Weights of a small GPT-style language model, trained from scratch on English Wikipedia.
Size: 17 layers, 7 heads of 64.
Architecture: RMSNorm before each block, rotary positions, no biases in attention or MLP, untied embeddings.
Training: 497M tokens, 5080 steps.
MLP neurons of a small language model. Each row is named by its layer, matrix (down: output weights) and neuron, and shows model dimensions 64-191. Each number is 500 + 40 x the weight over its row's rms, rounded and kept within 0 to 999. Numbers have three digits each. A neuron's up and down rows have the sign that makes its largest values positive.
After each neuron's rows, "raises" lists the tokens whose logits its output raises most directly, leaving later layers aside.

L10.down1113:426543477510519448454546488574428492523513514500504442600479536514481559511503506523547493564444458520522478477451546514476451522533506527511486416507516513469589515470483517490474511511557453432524532437525527546534493512502535555452505452477515570512532552502455471474571513452481469496465570541572474509452480423470459486584525484472541463542480419520533499452464562511523530485536
raises: "tor", "ted", "cent", "cia", "tal"

L14.down1210:506554487446446501477494459616485471608562524512460518491469430416495582545539552424470514515503452481554506514498483524492556527523544547534396452505529552504510440464496509569498444514466519563507537515449497456563584507422578525493559442525475488535450542537507468558480499563512489536593473532485553463484607513507541543508433499418557482533463417509578533569510498509510494528511
raises: " with", "er", "side", " terms", " partner"

L12.down163:522503453506458464525481499500460501504441461564500479467480475527428473491521523525524555531494553511459487481463408473509413415498516479493526414542502519499574514518566555479478464521539511426448493493480565496496491487487538529523476525530491565523452502448485475560509544503449510560510539524486532523484547428449488511518474509455483511523453505511480535524480469452467573491483
raises: " 1969", " 1967", " 1961", " 1965", " 1963"

L7.down531:455438472448518549560554558502555490548436486527428444458473514480426468514513521456563547579483477563484517499495574564526451466491534573449478517444542563512453473407512449485468506470448506512538536541528496459529542495511419513525432548548520498503437454592516425570464467528544464498459458516539524508467565520572557451448513532444496444508465503454449478504512515524470569515539
raises: "uring", "ura", "ured", "ure", "ria"

L4.down388:541542513543436521441491516447489550477550425576505526543515460493469452530534528524447463593486441530443502461536552609452519559516491526468414502536505391558576526552490486462515493511484429469563472548539486534541488506513486488503535496508495541474568539465449478554519509455538474543465500532476525513590580527459577502452517433439537491556518490494516538525478496507467483549500
raises: "cor", "ign", "lu", "line", "oci"

L14.down706:460435484515457463520467488526466495462563466537524487431478521508487474482544543472571504581540534482565555485585510507531489484449569428467470501505473522508425491538528499463489541442544504508528599468423521524526482610460465512535502431501500540531457470385467506478551523463525497495501537481499626491450560540483440467474474461503465483526483448459459435497483515484539469514484
raises: "de", "des", "ali", "itation", "din"

L14.down1185:497525525468466431527528542518522517501539486504520481546568507534482460497458468408447468501432484408514461514484537486612511555497479515537590487498487505498493517454535493509533548512506554529543508517526474497462456517523519481519483525502456530516557470471465578529524541485521606477517546483451532489468467539496448530470542552431480533500513568506510539548519496522482506512581
raises: "iz", "tt", "pp", "day", "phi"

L12.down7:514546503514479475499467522513501533446469450507462517578503549510504497519544574471543496442494501534496498445551479440443516539494444455495555413471491483439489519454502457507496470499553505559427489522538493551476490416508484481578467483471493540518505547495547508461539484538484526464440469533430536430509489548474456524408507481501518480463543558433477479534461455453513552575543
raises: "es", "ives", "ares", "uses", "ates"

L4.down740:511504508542563507463536505467562547438518430502478476498569512541426478538575491575489508430470524514610489440549446516533468510450506504497525470551447540544513485504485383508554510516531481574432488526495431576532546556494492563415549525478571462520526509560470532605510578478425533467557433477480480485475538545482483551502417545509577468480494515461564483497492482507536522499460
raises: "ery", "ment", "ments", "ement", "ors"

L10.down305:518400484546509477511496459520532452466480539546520599459452528484532526462573551562527444520519520511501475471560486514552496555498555435554514522427578493526484479487482528477491492576474541513501532488537513526478523485552546588516484559499495491497486516484527540483457463449509608522486479558491524492532467525549565478539471504586526511512482541507443467455541506513540476445514
raises: "equ", "ora", "ores", "ident", "mate"

L14.down366:524513491498502535563482505491489473456549486487466460526568486488509509501476435423463486477490451488497507545474460487463497508543481459480458439468486469526534536486441511483488420535527508564546505440554463506472521497478488562455439497448461521568492495419471472653488483465496505482549449474512543508509485479482365540459502524519532516536466511465505470521570494518478573538534
raises: " live", " surviv", " do", " use", " support"

L12.down391:455492515536517517481548479458509556485531504535485435466471532515530516535397479451492503442508481470546515471728487492565525517588568528482515494416502465484540528448510564472458505460411500538485528468501496458536523500490510510471523525494496510568491598511515552529544472530449501516535551516475541498523482514507509515518475469534512548451449512486473521480540454541465560479577
raises: "800", "0", "88", "89", "00"

L14.down696:502465498481569498509417465495506484439481570455542476510501506417453463560554457456494524487546552571549507458582466488564470528496545474526550527537514464443555507486445512486578579518487507497497492516567534551508478561483505443472469514512446554507489554477563460539534533527488467513528520484495515499485500506486487509459473542465485574547452531434538540522510462504581555500491
raises: " 41", " 31", " 35", " 32", " 30"

L14.down200:515527465476437472458515421500496524511546470537513501501463487465502435541505615566510534442492532422553511483675490518497514497447517517514542514453517494465546478480480527503477484560497473489485561440545502494498501483496458493524538489508524475491481527575487548529433516510477531536556540494520461495514561486556502535479530526489471525474510476504540493568513505450451501489431
raises: "1", "2", "9", "4", "3"

L14.down562:463466449509454514531572463473493486524491540462518462477479490511475551533537501517488514508522520503460543497657489491476488530502473465521464468509511411495389505512531496465477537517485493501547508518512494482514469523510434476543523508441558547487509481606534446514544482476499525545464430506597545464470517520485519490565534518520473555511444476570559501515523518493471571579527
raises: "ander", "ance", "ories", "and", "anda"

L10.down399:515502473437395443484449470485512493512459497505470457486581513529517531534444550473477481456476555485521533546523485435530508458547507547562516511526407586504486519456555498449553447550467552553525460554545566523534522516478450637505506515478483492501473538503509466473519463521436575479552477551532528507478487521536514464484501487529516463533587513557487487568530555501567447578489
raises: "van", "por", "'", "zing", "ño"

L10.down1091:502542400507505452482452455467522535498487497491473478474445483501494505505544536493446501535411464440459480440548531425492543529509445541502412416451577529510583504403533517502478541495521479532475469530436519489456508471454496533467516458431468495466512503472505533526541522495507492549487561509478477535486484544535518455548502559390580546487502511460443525523496527483515480560430
raises: "illa", "iv", "ivity", "iva", "itor"

L7.down1139:412561530524498479514534550512539479528521539545464518470470466518510537460581570450525490497480502455543504519484490565500471438533478507442483517600453474534493492470477507506434447436478397449549558505474521498521503479528462446479529511543530514451552464473478565424495520509560524454513480503478527540496599520568547517478541548510554535515544454448558579485533524525516447508559
raises: "er", "ers", "erm", "side", "ered"

L14.down927:492507518524482445486506485467559558518569542528504478512530453525510432535480478490539497540502501467506513459425558449541464539448532514482454505494511505481512486529495458514494495494416459523508457512500522455550499473533508526500485540541501486419455496519460475581505500556493485457475491444444456481538527441523508533503505509431552475431513487515525520592517445494518521548527
raises: " reached", " have", " joined", " earned", " received"

L12.down56:493519412446448484520583457501526455487535514542506509487493460531442484506469457495505372440545528525473508498578475566480582498403523494522438502508471487565538432449584441481463479529428503513492472591501469530421446497440504519484490515559527517482472404513469483521516522535517521545483472491492549463453536509569449497503512484533492484517534473480479539488557498434457489440606
raises: "udi", "ud", "uya", "ude", "ury"

L14.down981:553525500525520527538439520534479474525539492461475476519533512479568484441464552527497530519528475466495524450779496521497476470528454522564527573551543506477465538472516542478537502503532459531436520497430510439499492470481512483506542545521458557453471508449557508511541466486441476436534582526555464480525496585476453464538464436517558473554529476513502481508545518515512531446433
raises: "08", "17", "07", "59", "58"

L7.down603:503452496474559503487466481524550457520509504550455539439413461452524498533533598503456443431532491519517519487503512548449509464466471498521517429560568543535473444464527468521594459521517506513446526472500528461442445512463491530482463494559459457474519509530481502616539510527487592496502493506498570523505518454504529450449457493508526484484535510568473490462581529550555495532511
raises: " it", " its", " his", " her", " their"

L10.down467:545484463496550523501541492442501528436576442453532520556542561497455520500514518469493489533546533458513439494590487522493517467510553574471493546530533448545529538452518498470433564512507511481500490548553470485546514522511536474478496412580441460512435487471432503528474365499482501560505529549510499509448532482484520445563480462512487475552561486513465472480474455488473448623494
raises: "ira", "iro", "yo", "jo", "kar"

L14.down110:518470477540513526522441530439495521537486456439426547502550537530463467507514505465473542545517470531475494558554514577551513572534529440468450562464510471574578530492518544498547505490507486517541550548508548527558606475527581485496497515560499467460456449519451497523497572433494478536486536481533429543493507437508591574422493533419528445452554512500518461517559530522503605519508
raises: "race", "mas", "rac", "rou", "ary"

L14.down1118:468464414470507376510490447568492550419529448452503446511471495502510503553466505487501529435455558551495493498510468530465528506455586555555495495514497518494537498519459483486479547522431579489443541513526553479511467444517465467551522464506457583476416476516452577550508516564464527497518521441404501527554524500464511539450525499460561474512461523491492491470462511437500469534454
raises: " achieved", " earned", " lost", " received", " provided"

L14.down803:522532524497488501452476472547470485490474497544450447497451493500508481527530567535522565464504502556541506449588562498513528483529540432516533520497499503513475549564530459508556546448468489545553538540507536516510525533560582543471490550422525543503445442500548450608463597495441459497453466563472534442551463464523529539416509425510454574512440521619464464499476466457487451494459
raises: "iment", "ments", "ia", "ment", "ious"